Weights of a small transformer language model.
Size: 12 layers, width 192, 2 heads of 96, MLP 512 GeGLU, vocabulary 2048, 5.71M parameters.
Architecture: no biases in attention or MLP, tied embeddings, normalized queries and keys.
Training: a variant of Muon for these matrices, 198M tokens, 12110 steps.
MLP neurons of a small language model. Each row is named by its layer, matrix (gate and up: input weights) and neuron, and shows model dimensions 0-191. Each number is 500 + 25 x the weight over its row's rms, rounded and kept within 0 to 999. Numbers have three digits each. A neuron's up and down rows have the sign that makes its largest values positive.
After each neuron's rows, "fires on" lists the tokens most often at its 100 highest values on Wikipedia text that the model never trained on.

L4.gate28:505507505494509507485492456519524515490516489485480531482530472475521464503491485499499503509559513487500517488459468514517507518507499443508489501505483488477458538479484526521498505524529465540551531487445518537516511500503512535520534517480519483525486548496526518484557510516509465475485511515473462497495482468507499512498457491535474525489499499537494506474494493496497553458509475487488451511486522500496483482515513482462509492486491521496485486542536515483496456455483468494563488453497479471532462492548492510510472490531454472536515473503557518551475504554519549492
L4.up28:484540499503471482462492485471523497493489529484483526466514473528470516502500471501475500498487470490485514496493515494484505486479507534547472492512469484491480546499487526446527541535514525530521503476488470515525471511486521498519508480488481557491473531427487524519540536501486477513518511494468470508548476489552500506537509507531477475524487468516465482492519490559524460543514493528498460511497485466519464497499479515536524503474464478483522496506490504474478475482454535499513479523511531534497511462523468487510540537534444515523517530454515485519497476460456523484
fires on: "k", "\"", "ment"

L5.gate367:481532525481513506496501522528493487482468485490539480511538520508418476492469573489518450451481521538447536526498482508464505518482462483512493502484469533516508472503509484488498493516491497488496530498525528488523498496431500494497514527518481473484528536471518490475502502469561522523484484466527502494499493508499471492501449542521507543503514491484509511442508514512478500488459525463537491478484495456513549528507496462568490483533512481529472486496471501520515507486521523502493510478489518542474452500535509472467491542511513509497497483499496494476519552511470494509
L5.up367:478508545520525523495488498512482482472471499490509476502533510513439467456473540492499460493488523540441497480486499509486517488475469476482471487480455500535527477481488506517515517477544547480485501498543521511478471508509528490514465538456472472501523535486489490487530512466535487496487483454522487529546472499472513513477481529509474544490541466518515513486484507520450490482480518484548514487525533484514526503510476503504532498525478490542512440493480496505505478511543528563499513471516504486470542504509506466469490537492544514507473492472479482475538529508469468536
fires on: "ian", "l", " 0", "ia", "ll", "0"

L6.gate328:509518512509510466502520543498551455474485485492480490543537550517510479535487540532496465517515476518506450497556460494523506520489509479527468500518503504465486503519482546467462505504537468517507515503465495477488527519484556535502525506512552515521498476535525480490464471538465533503474489489468542503498490478492533520497488510488469498484519503487503514499463509468502503504477457509511499455505482533445496496488458529500500497519510494475509498498528496532456527464568480531486492457536495483491522488509501468508484449489533500433480473493488512488519513509468489460
L6.up328:465490535528527473470535519503517506481527482466467478510508488531475525454542484476487504461511474507472446519490451493519521490508513501460462536475508515527481520511498533498499491481476511541495483472511521509517507512529487521452513502485524465492483496514497562483504518509498535525499523480504521482542522536555466508471533516493553484422477515491484499521491523543519488528506506486498510502539446458501543490480506481472463460455500487480485466464500500480460518503536513510473533488529480534510509519464498513521475517510548497470501521490507462489533506476523503527
fires on: "-", ",", "–"

L2.gate218:497484529503506473497493489478491479469510509500466519482517505506526479504494461509535548496475455449547492507468478496498478517526523527509507542496491502489518479505466505499472487523487470549476507512486508515481488492539477503531542493518501486526506508505461493475480480522506489531541501550524532481524495492508459501538458437540534496499453465496502499516519499447513492508520494463518535494472518482463495531549538489497520499496501493479454505504558452540491501484516435497509481522457540517516470530512478564518508510539532518462474466476494548489496501483497504492
L2.up218:481498545480534458490498504477475497443518509499485511470503503495516442514482471471521539490493475474541501510467470484507497530521504509532510542480492491494524496483468498491485477513467481539479486515469506538488457487506479491539505500504531486523504477494475491476485478530513503548538489561508520476517513498511491488515451451559529484497463448515509489500529502472492496497508504461511529504492508516473508528560569488538539494508501498501485493501558482551484481480487443525516459524479546502503495526513499544502500513530552511489473457471484528470516500482490506498
fires on: "re", "tor"

L8.gate287:495504496519492515512491493500482511491452502503412529482457509520500467509561465523518536472495514502460542476549491492449546452508504528479554486519491505529502531504493477505500506464489527468502506479493491545504510546486497494509475503502517451479543499488483440493510512499486525488485464466487511496485516487520507515491485465508537528495465479545477526553483533459499475532477502508475483521520485476477516476481501487497481529531536496510496534461513453482522477493508523502488541487485505490502506436477505548456466499488556507502513487523523497505540508515502513512
L8.up287:534505494482485507530474480458534489499545514484478480510493512529520493524487503522495489500498478519531457524509515479503515527525529482530535523496498507476468478533465526495503502477506475539498530522534500532444501506493491471521513535506489532516504474442438488469492514514474471518448510498524531453496493470480516516489455542523510566515547514524522473473489505456553516497497482484501504501477453522457434510475530510446520533463483517506477495531490526518504485529514498490495498487493468505530450490456512495509497530476493562469511509484488535489530503504507492489
fires on: "ar", " her", " Russia", "ary", "ter"

L4.gate314:513503518517484520486559490508526497474496516484427506489498521537474474469501493520515467499524496475510508527551446487490517513542508472500491504528535476528488488489491484478526504459533507520494464517450465504543504513526516504526471504511502497496499532513455518522472476512520492496491515540524454526480519519514497480481541511531510470525472528531532514535512480493485531512463530466482524507473502478519496477491525469455519513537478493546506500471455489507537510531471489478511489426460500484454522483542472533486483518514521541473499532493447496472461508509491476521
L4.up314:470519541450499508524485425492539507475512546512491491486513497540491495519523532517523482525445538522479463501542477505502479487517516493459451501491531467498499522489496482493520477448535522484511487517537502511513502498467518446488496517519513539473458505469533488476507503516518480483497504488508524518517546530479516521527482533468506511499500506552465494501506514464459476502510521519470514501477522419513442506485444473520489488484495519517515530496525528458539511517498513521531455502460515504477517469482455495517505519525495508520479471529546493515478488502511510480
fires on: " had", "o", " Ro"

L6.gate120:461501471477468533490489509510518510491504487507471490475569504529487517514533477529536465525472503519522481473550473501487492502493487486501487497463502481503519505493498478466486513506484561522505457440486488479473506501518538527490508453495527524476535530500495459507497484489483501446530482480482487499460495460463489542486526482518504559512552504528528510498502492539513476466498534522531502535481486504491470507517508474495486517487508477474485525534475527546435483493545501512512500517494493531489527496474516510526449516518555465514527535487525530440493477522466485506
L6.up120:476490542461506476477539508470514490505437485551506505490480533454475450511501507519477464532472541503468465463534520474454487495515482501532484498554537528487489503493492478467510522477493446476493513510501512504531526517459481455486519473486442513500502480491518530491483504490489449490523499475506515536463526519521481468532480504524440478502493548498513506492478505496480514478538501490488491519536487502509509526482473470499515501505511546517527546543459515490504524504480506536506523520486536469500490467517500520521445491508516495479549527487557506487512497487529475531
fires on: ",", " but"

L4.gate453:528486481466453532509448504521517502494442519459542497546474518517483462478524481474513470523518471452480502511442490495513527494513538495513489529516462480496482537523524479545504501488475535526531465526548465504486551484520489512471505518534485503522479482462513471529492513493484526520520463487462509486497466489486506525486495523502510475530514540524540508547520487501498510467500509502518521533509473482505483504477503453489466502498500504500526510483541516523519495456534476519475470535515479513482514533473492521494519485517469476521475536451469514500447473546475521539
L4.up453:519524509478482482522502514485497520488483508483524476565543523503508513522527516517516504469502502474516491498463523458518484466506562544510473460521539512509497540533500509484512500505481501446496528514501491517481539490472525468462517451499504464497475505492466499505428518484489562483464526477499494478460525478467481544499510523476499488487460468558562472514489516464511537466486491475486520510524504499526518487505493470487461507541488502463514534486498488487523481528516535500490531502521487465512461517491515492545475482532477509478484478504483531544462517521514479538
fires on: " |"

L2.gate106:481441495499517538489526526488497518500498536512523478503521501507453468481497531503531541450472498467482487497510507530450486461512492464523497523518523523486524542516517554500555506495512471507468493506514471470546490494485501529492482495511480513464480516550446494499471483527466485499488517477523472475528518480506538515522494491553494514492494503458518499503550499449518514470499498524547467480515528524495535491481503476479494500555515506500474496470483456539486518503532497483530492488481498499460489494473490480553507536480477530445492485562527496494497465491541530515
L2.up106:477490445515526516539511492501509511498517519496519445514494534476479477484455508495502519451474486453449482516519542501498462479521502505512528506505520518474518522482526513492529514478503456533462491521496480430511523499482508517485465442469505541477471468487485467520494479553512485520462492494531538460576524526479526530519479482520491521509528474481521514494520468494509503492495452521525495520506509501487472518492501486545495469528497510549483522514471483486504517445506510488568470487488479498494475522476540522518519531551498507458498510525489487505508488503486521516
fires on: "E", "U", " U", "J", " E", " J"

L2.gate440:480478540491516494516493509501503445504481466464534502494509563522503519463450528503504517496493550495496478533511505479494468536468481522447516501470501500460521453475477530507514510510468516505507479497478548456477505470510506522548454511495504472506457514499468482502542543531469496523510558495473527491507554484482512480530521524472483502512500493516520490552501493491516525480478544495503480500470511485486522444505482506512504520507546517483536502493510481492473464525487441530513493531483485505565500498530452504482460525480502514478465497522498509517469549487514491513
L2.up440:460499536511491484533543515515510486513508506525522491495489521486510504486477513542494508479479527475528511543551545515490474523500479538495508479463516512477495493474498517520513522471437502496473478471529510445502481442485485529535495524523499452508500533542457486512509553530482507469508516516458496486458503499472502442486535481468529506459492496502507474545497539489492480502489534491516518474480490511506533491491543527499486571502551507466550503506508488475471464487482476511506452506442516491508521483523460482475488538477473512487469510498481504500483532465510512517
fires on: " an", " su"

L4.gate105:537524529480474487482503495466505491478481555477498479489499533500482500461478501531525462483531497440511530535481482508461516551508486452476537508512559528479491506468462505504507528532506483485534530490457489505499484471451501520521497502484503539505463481506470469516528541504509493491483483482500476500482529533485530473535496479496494486515507512504488499515545512507520494518462482482463491513488537519452489485494524494524486483542488504507501518462475458483471483490526427552528505482446530477559466492526512508541515513526489540524496492509460527478483477489476533523
L4.up105:519535553502498494497478486483509504479508502494519489539482503516491519481503520526505515476482500464497491511522492493489480494499464460480527499493546531470488500483484541466523483496487481476471490459487516512514477466503467484492500531481486497470483453527484528512512538496502500480476468522507519496527499518436570469520473504469525489526546498524455525525554480522516486525481426498492514487481507517473498484532498468525515489499509524522522497455472485521490488518512490508532541473431522474547462483510519506513532519531509525508484515509461443532509520504421537511
fires on: " U", "U", " A", " United"

L8.gate469:490535462512468468496524489508532479485486512571485534448511531559478489514519521541509453530532534514531528514537490454479475525473462498485505519483500511492483486440450485490482479513498497477474528505494463486492471492473493547484533499470511531519506480495525506532504528536556494445479509489470525498510500490548505510496520496555458510510502485462548500515523520462485485513504496491509477492505510493518536514494478498476505502480501553548521516544480498515486482513505512521529513481528533498512512489467512510504478490515486499474502495498472457486465449461478470534
L8.up469:473515469493506505511465497459525517501497514477484466509495548527477514519526499488523488530547545532542496474520538438495499492505462499532544501492482454505508473525530504525530536498551483521492489520499457456480505461453547543478505499500467501496515502466487493497518507519488521507516481530453513523461496512493534482542474514480489471537523526456547525481472535503507516528491472547528541467509457502507512507494500427477492470493521519508488467526502499505499485496526477490466502511519476494468471466501480490511509543490550500513482528510520517544508489495491538484
fires on: ",", " (", "-", "–", " ", "id"

L5.gate131:511460505531546526491459494485501460467468486483440513502468503517490501538499467488525513543512473499537504522462506515498502482494493492511522479471491479441508508519496476496471522520501576468503546478471503534448517530476538519481491496543491511473512498500522518511509500446497490483536542475479466504472518439480505506480518550484549481504490493539512537493463456528526500455513500473488515556497491506480484501483479500537525505520525452511488511488503516484521529440497536487473528508501486515507492484512502537473515504459516489500469510494478529480511459483507526528
L5.up131:549510521476507498491502510542495435537498524474492476486474509529533534536478511496482476504470492526504544537499493515492511489500540533476448530524529491521507535516523513545469466478505500492444473508449509470459514492473502478490502469513493520533504496490507477477497510515453512479513502502511503452484539489468498475514524520489490504511474502492458493526486497491535500503485506465489509531538484552471450511507522497487516491525414499505541477500494516507522517520546464534431504490494490504520494485491471518507470536466467518497524504541519507504522502503525439544
fires on: " |", " United", " F", " Robert", " John", " C"

L8.gate45:500482520440508522492501505534459515471527489488520500490530542485480533470527503472487460539499518471482441514483523463507499485480471512508501503461484473448505494548479519465512523551442449511455501521480528484494488497493489508546496488515524532494512502483504497453554459463503481451518533496492514517475476530546483513487502494553500515474480502490531490547519499495511462509496468523523528525524475502504492497480477486502473499543487421520524517528570523466479449506516491519485489504480506527515488504524494494517491491494515485505504490494473539495507522516483519508
L8.up45:476504517474445533447525497510553519506490473542526513546526503484485459505484563483513460486514493468525449545556493487480472524517541529535478481514505434498525513497541468481512480485495525502500497492503485518478499491478491530501509527472479485522522465510518485525491471484517467458467525459491470498469538478519521516488438495507486511485517480491507527480466493495532443469533476510507491485531503502537471523520497484461513475500503535461478526492477484517503536444518516492516487534507493492514549483488502493497501508528506482488534494477553522516532475510507509513
fires on: ",", ";", "ough", " but", " because", " and"

L4.gate181:521561489533475479485512522504515511478488537525512537500454523528531510498478491475500501484489497461507475496524476485525540557512550504477523505505480498500475494457536513459501482511522499532555516535530502445561512484476506485486541483514536470474484496475460481525519470514505493475496508520473481486527540482503471525534484449545499495518473500506511503508480472465529493510491506495480497532443502481513498464468497487513505488491474451520493481481532513490514545526456515527482463538449488462528531486473521504486497464481473525467504494511507486554496544484518494502
L4.up181:500481484502472435461486543454523513489509511502528472470522536491530502501516486511506498452513489497491508508498531527454504484496493505500456457478520476522537468517494477522543525468450477473530499544507504477515442500489500510549502522525491507544481467551501483496507483511501446515494510510521480515501542503534500491522462562463514476506507469518518479507486502454511481527491523504508515476492512503534514463521511490492473510463491479506488493521488506528494533507490520551506476481511521549483475503447499483497494520498567525530477503526515489564473446482507525471
fires on: "\n", "-", "le", "n"

L2.gate363:485468490487497526462483504494525490467548486515496504503502520531549486504516471481512517498507495454495520485501452450499519510513544493486488477521533506506501502532504481511472482539504509477487527502516501576495438563554503523500524491468507514499535513496479547482521508491512495533504531529490527466508504522526485512500469484532502513451495528492516491499489487440496476506490484484531500470475558528510519484517486528479517463496495456484507475480534478521484480488493474501507473511494460485514516555499473489438467514512585502512496504476470532460494452513501506466
L2.up363:517540508501534483449507511473535518539529506516513521483548545533481536510487507506526528499505486498537515462488530472431514480497512492539488476524469501530479489495480488518554504496493465496501447486477512446478473540506494458527563449504470507525517482515529496477534486486471503572542488479516490498516498533528505483466512504548453513508494502525501493494559479477491519510516539509472512511499519506492471457484480483502491503500465519488482505482497521568469544514490477485493496510518497490515501465506470506472542487501504482512507485486493501476514452516472532473
fires on: "re", "2", "fin"

L2.gate36:528487519498526553542457491565456491486489541491524483549436493471510502505516559494468526552499485481489473533523503497539496526478505494486492467468486495518488505497508483516538483519453505473544513497463524538480459453520525534525490500531488485484499504511493540457460513513530464516522480458507483537508472448478508469575504512505511532499478476523500514518470494507517533484492496469496533498507486515485521498534472505511511476489547529520470513469500454516487485488513491506475493485510522499528482501498494438512514492499501483506478484517516492505446491499478459513
L2.up36:515495518502460525532479510517489520527489502493530527569485448450473505506534512505474493508457501500508476526515520471559498477475453513476526456486488492530499518504507485501492457529462484499520508480495519519462441476524532532517464510555512502478506503530513533478461490479500473524495497433475543540486502458473468513532500519486485474475490479540516530458494489513511517506487505454460523476504514496486532496543444524517492495473534544530486521489470462536516477473535507509476487514499478506520488518501477484520514483482518493526503519532507486540457503486500489510
fires on: "is", " career", "ry", "um"

L4.gate406:458476528535490471520479526482522508517495488459486493500488506508488488566523487521552533507478471539488483508508473497526522522500481490509502528491484521496489491477478468496507514496511486513491499556547449514475557509489474511498521509516487477528509522492533524513457497502477499515474494507505484490520434478563443461567477522528480518477480498495496478520532481487469507490471520482526494474497482490514529470463496525505460462503482514531506543504497459508498498442505476529490455517519496511507461463490453523532532524468525542518489520487501510558477516499463509518
L4.up406:505530524506489458494533485462501474513470522509507480503526492526509493534519475533500506549523484508581520495516475497497526507445510500485525536549526534471499519434498487450515518486531508502474502483521451531504539455492500429497484471510491525481510510497521475517484478511522474489503489490551518486489510482480479498498547503542445523483481473511513499527529474471479543499493498499511483499479471493506489485524500523497508464495435489508540498502505467523563477481518493533523489485498472505498472474501519479524500515489500520492470473465527494466492499498462531569
fires on: " |", " than", " about", "-", "."

L6.gate319:485500476517480503505510441516533531533482467529457508474475503499506505466544512529445504498499484524494534499501500509518501520557476467484514531500494541472490480459494427520484530485412500508475540497476482468481483517527473526516490474511530490489516508506517496506476478510498503476496502513476503489487512498491495465521545455540507511557464528509459514483459533489539495496475499514457487486528486548494534510516484506490535565488522501502516519483465511481507461506536477474510500515504497550505514486500519528460503539506513523485525495510489511510478541504457454525
L6.up319:487499509499499487537494447476525476494445468499473490521495510499463523495500488467481508521480491536484498467499488523535510543473496471469487566513518559480478500491513476545468535510473513497467497470506480477486490484487519518501477490488506469469506497473494521484496554496510492471505514510548486508479512506474502447508548491452489479524496442522496582510454520491531472525471504527508494570526493506525511470493535491502547529503495473525538527484487496529494508527540520500524509497507504558483459488486500513500515514484501536475508495499519512553492534492488486449
fires on: " |", "\n", "son", " Minister"

L5.gate83:518558539468471509543496474509519497548519494513532507506530519477504499508545499524487433496525475481518467493523490505464578490538497493481513484501519526538470502468479508513554475483475470524463514511483499525487486495481474499464513523516523535500486498477487471537514503477513491499440514476441537490476478482468533504469557501474498531514523508466475491519504502516475489468498480470474507476453493502495506499525492470512521488508506559489540529465488508541482530500506499515500549522496517486513503548502467533508517478520453471464489505502498507500480465542497471488
L5.up83:485520483491516500498492494485502513504467482421477510478510502484515468468512526511545456518457482482515490486547475489494522468514487518517525507469518530527498483509471517523547502503479476534494518494492464481459494516492489515480528539493524447450496508469460504487520524498506519498497481487447532493503487530470519486516503490555499459508534529485431538513487488482499515553539528521471477506523565480526516526511500475495518525482446527525558480498487528496498470455503533482522502532529505504455497517542483494494524503512446511488478516471506488509472492511466520493
fires on: ",", " in", " 18", " (", "o"

L6.gate280:476510473488480580490515502488564460477494484467476513463467530544476524483526485471512471524513490460512516487499499505450495471447481523487504485513468509480531473483531483492517495484501489490495503528495469483503548512539515460532526482533519509511521486527497468502525488478513485484497535515478480475519529465515446484491484461515518518513516502429505478509558474484496521526490507534490506477496503522468515532506507547476513463480513514497489507484459498477500507503542494524525466498527470487544489506534490479479534509530506494489485494479487482534487479517546534581
L6.up280:460508478530530499561481463482465487542532509510511506525488541504491517515515516533494484509455509568494551464540506483500496494468507481513461522473465475527499413502516480520506524488512521493469461506522451479467502513514513501491499500550473482524471513482491498477521505524502466512550508503500487479501491478480481508467544476514523534502476540453497477510480518494528503489497494507489459514496525505542505491478503476478554545463519502480545508482514470525483491489505460527505443499461514472478527478506493463523483534474535492509491541485509490487507476551497507494
fires on: "\n", "ad", "st", "se", "ist", "gue"

L2.gate299:531472511492517486502504503494496484477518482465529467513476544468486513493502553461445500524554492502471503508505470544481485541494466480475484506477512546490488500493492484491504472474517465457445510496457456545494549530455534532535498500506470466485501495535462472505496504493528507521503473494486458479548507485523513487505488519504529458496478454468491472537515531550509494497490523491523510520503520503525532497536515526518549516490561515490505483487502479486478484476501460501511485499482478505549504502486479484484536547487516488513464513445532496542519491482516494547
L2.up299:516463463532493493485493512497488461534471480476540431479508548519526458472512510471512494483543517516503511480542477547498512519481452458482512495475521502495513469531517497518519464463500492468505460498513474516493525455482506504562468540553501474478503486522500483519504466518520499516487487532507514482486486491490513481499518539472536490496494481502548510511467473548459494482519536502509513496514490487520521483576497523523506520532571497502496484477501512475517509514496487487508512530463540499469513518512468439499512516505490493476479518481463473552501512499488452509
fires on: " An", " an", "la"

L2.gate431:516520504501478497523482522520509514490437455448493478491511462508540490502479514553470522533521456525410516512498521478492464510478513519480484508485522508462486525514479509514487484518484578473549520474493499459503514464476506513455484456512458470485475506523502513495493538489484503506503488557521521485551499524468517504523499520510473504487475460502551527496482509497534495504564456491500468534522467444513509497508498504495522504497498507510483503477514517480538511505494487546510513500476519514467471501493480502510486501521520508519489524482475508530525502538521559471
L2.up431:478486511498498512530496510471487527487467442472513438494496478526513508517518537479527536496492501495480505502506486483546461501521511523523529532491540520487449474499551546492501527511495473505484510502502483539489513468510487537439530462521493476496502483531464518471503508513475521501462489525514523485493499504452516465520457525546466520493441480518555496492470473505509518490539483518477495502518496475524506494502557470476528490496490469454483495507525483503531528519460440489537533483539536460497480503499499476514492472534526541487496488496498492491520506542553489500
fires on: "ni", " |", "par", ".", "u", "s"

L5.gate38:582512500510504514497510500461505490505506470502513507446460590493481508483489510500498477490514483495482500484480490530472463517479461492497501506495482491481547502461531455520526507509519473476484508505525495416472519476498494474471513519491533485505503524498501503512508483504522494495475494489464479548505536479525500514509475507484571519519464516539528511506479517475499523549482521532498522523510530519495487492479518494476524464472533505522504426546488515473528524480495503544511468501441491477488542525486505493483517509510498565490494516483492540497505526523468483526
L5.up38:473444480523533527477459481473527462508503528497520543483516566518540525481480490498483509469531478498497492501457505506506517524535507503509460504536508528520509488518542493493501521521498458479501501515512480470526496483457542503493491520517519500496499465470494492493500488527503462508477481513513480520474518490502505516495471470484508517503487499476513527479461481470502495511448517569476528518465538491527524516482514454499509482465561439479551515527504488474541502519517517526541465471499525506500452466460536485471482538459486524493536520477518528493509485487459537517
fires on: "\n", " km", "ne"

L8.gate465:491465501513580468487455505498481447486513476490512522550517508501513496452470513523549538501479500494502467514482488465475463499485482492507476497486510490491493557521521539495522472468511489473482486528477488504491497488443515543495547506478483508476480524493490516514479539500479492505485540468494539515536510503522490531482494495503481507509496495493509499506491512490519483498478462509513525462534531477543523483493472482516521527518462525501543504501497450485496536540481509534505495502517423474512474515493453539507509474477554537499481494519486536423518529508493532478
L8.up465:498528507499521492478494513522547547536498491549549470504515499510527489481538468512471467477473503468488512456492486476501512499496524488528470502464539489517490501539480538470500479504487507552497499488515523489502536529506532522473506524482523467466503488503515557492487487532499526554507519505519426478533526503457460495471498531495525519472514492478490462487534561547494494504493494469483525507531475491495473486519490465502497459497481526501523476474514479502460473471477527537538513471487472482510528539504491479492432507497502505505504517553513512510506464470483553509
fires on: ".", ","

L4.gate263:494483511516469474484513538470480475471520525506465519463463555525518487500513461479510499527479462520500528532534498524498533496488483548461544500502508515487538492508506489485522508450514482485472488497511502464451513488483506539515437515524486514516491557476488522528492505495545481488494477507459484494485498510519509497558499446517526497478465499514518497527512492491532487461510514503524522502536494511477481482502496515440483534521499480486492439512479496464523495472464498515494527515529446531465532459508478536525509526543512505524505538477518482483447517517550518510
L4.up263:468477489533499540520493503499507478475453512513495527525484510487516487445505508509485476523486502492456505512548495484495538508450472494471518492488466476529472495500558493526510529513463470505488475477513507500496448504508456556525462499484497473488449549502475504508502473526507530489496491510501528499548465505506473523531492534515535500471496477474481493543512521500470521490484484514522537454522498482496495470493521508498513525550524488513488473499514497513479526472488468472522505475526463482555482494564460490547522476493509519488501576496499515576512496525521501489
fires on: " Mar", " Ni", " An", " Har", ",", "-"

L2.gate80:552508444510502478472489456508545499540490493490481511532501482511531522491492506505498520479484448498543469514494538475488522528499490480532510497531486520506500503529522505489515466489512482519445478537487494482497455487483486556518493524492485515540448479505486500489487501505471519518498463513490520492519531475499509485514503535522489475496453476524503565458524506544509524468503456521479492493495515491508529500498553475536476493460475486505504499505467496492488523495453448498523551511484469497497518482505550502498441538443521464533487508491474563488506552501484499511
L2.up80:466492476531503529504494492492475537486477478513487442525492473530516510482497565494493522508492476482499510527529550498498500513471545500469501495538484506485466502511538517524490477483470530512510480517508495485518470481474492505528507477498528498498470486483484548475469515519490508515534463507473517540486527458518518489522480523546519483529468462490505537458526545491515491517480485501484506456510559514504526482477524499496509482518511469433489519476507484494528502509522457477524484526454469506526508492550557514507456453434497470485495492487526505509447559514495498508
fires on: "er"

L2.gate191:481466528528525519504486512516512473522464473486480517530545519499532488481512506509560468462493498512533499534422543504488491520450460522504489519460490469522482512442497517541514507485471471538499472512498529496483542459503505492489471492495478414465506478535506480515526502449471481498542457521502484484492495485535533500527478503530512515517484501469518525484539528475490519483466497522496481536473530516492468489486538525544522510492515507513512527511517475474503492497490485540514498511500476471486520464526506491484507512513528501466527491478482485445526537491531476519
L2.up191:486455528538514497499504503508531511497512510483494504505513491517504527475488508522538487470507498501512456507494564508451493493463454485482492495515501482522477504477488553501460528489493487515498482500509479489511488475513546498488485495460524439481564493572488522527508490448496515472543471498486534431482515509517499506513519481565470546522507521533512496503511506513512428525455554511478506516519492511475490448540528491495517528510530482519506519514498456537510498484492460513504496499519502496503485480452503470475494530504517526446495528495495504457514505493460517494
fires on: " Du", " continu", " su", " Canada", " creat", " Cor"

L5.gate425:538475519523527476496533515478502497496488478528500523515460533519480485469463498547512448500492525519458543508471501452476510510500475458522505531488448470516471549544509515485512509488494494490475495465484471514486501472524433490540484516490505531504498531513521516496487496512490474518432482461457506523507505503467511466522507541549470482526493524536520478518493482498512489526483488551536512505497501514498518467511524496453467503526501534502500464479539518502538516518528468482523485515496461494484437511498447493485519515491519534549506502511503503502488442509491487539
L5.up425:502505513483470497508500538473518491482505528504506497499494537471523540481516509488478517543491502466514449481494517483492539550483483493536511482534468529457490458554483520493508478498494513513534510497509498499531482494510463560473527512521490516497512526511513502484452541497506503429483500477498458515471526479513493530500530520517519497492477500518506510477510462516483519510536461448484514539530556521532493499497464525488435479492495481475499492518552490549514518505518497507551507475502477506503452425458504480516487518489539529474494502524484524522461476474486477471
fires on: " |", "\n", "/", " and", "v", "vel"

L8.gate41:500518530479547494490501489516512495479508481550519488496561506506515499513482452507485493452527451509474498478511473502559510501493506477503490488478479471502496526492462509461524506483534499492455489497501496509472494527528474468498541486498519478449508474531489493466505492500493473477524471508491492510486497441498485506503452508522547535488522490520438530441516490479507474500482532535478523498506571497486502526523527492503502501481479510522533466511464477488555509488465536519526489460486505467518491564486520510531490489479501548560510514495523483489527518533509555508
L8.up41:499526542511483470511491489499499489494512476589491516484521500485523516504507443498514513495488494517478511525503511523496531553493524483522498477498502462515475511443509523508481562472514515509471511480501500523494474532501549532487522518517467483505528477517448524535535510524443507521483476495432479519522517511517533506484542489475467498491492456497532485506489500575527469500485484516476522481503453484465514482493481481530510517478470506519537484474484486514469468475539509490500532484513524491508496499496467494428524526474450517507480486530482500509545516484523505468
fires on: "ment", "ance", "ing", "y", "ation"

L5.gate87:496499536468481506502521515479457500486531555499486547577528530502511515510505512527499457484479531473517563508480474524467462498475528494447559480500487497490491488488500486506471522458530483523473522476468474501496484480513508550497523492527536483503503476462500474522523480537519507474545507488521489489453498521496436497486514461521503483493498491497483471499514507459520485474492486506507517543510464484508525504480483503473482500494506464513512476549496497497497470499552472490508564482526450534455502513455509499504497507488506516546502529491437509534514508525500490504
L5.up87:524511512478443489495496528486456505468507473530479496513494476526492499456525495564501453544467521470508501519505528503532468520472526533476502499496463482486497479501492513491528507506484480502448478498472499538477482513496477519478496508540541472472475469502481522501472459498486486465513481481465497421536469522523488495521497507513522491515483500458487521485506524466481476490521479528535558537559513536512519519479488522521512513521480500514481526478500530493494513477532470523512489500549515480469532498519535501460514506502455546499484518467490539502560475478468508539
fires on: ","

L2.gate352:558500521510492507483511525521540511492472520522519476500520504538484501530484471477501488498509491480510506489498499474532494516509515476499462466534501486537477502499497475522512493459493506490528551464533520459521468524486454496493521548507522501474531490499480545500458560501515500501515473500474463526496529509511494509467447466506496495492523503550477540510489503518494486477448464520496431495492456518545505518481505495489507477518472543540498470514514493474456469465496536490531521498474465547499493446485509539497498529476502567534451508480485474507502535497474502483
L2.up352:517489464535516479528522554510540510490459498479520464499500536534456512521477469464515496497530485513514507480467495473513501504540504508498470468532473494549481466491509483516542522474464507503509517494507528477472449466517441474501504556482501522492520509513477543506482527478532489482509486480502471503494525528519523493469449473515490507500502476539480513510456515521494473500521506523487441484498449522528532546526484492510520455534478543521498510504530509505458464464512504470521517476477454540478503449471501515486513535487513547498493508500477479521513528505486454498
fires on: "ian"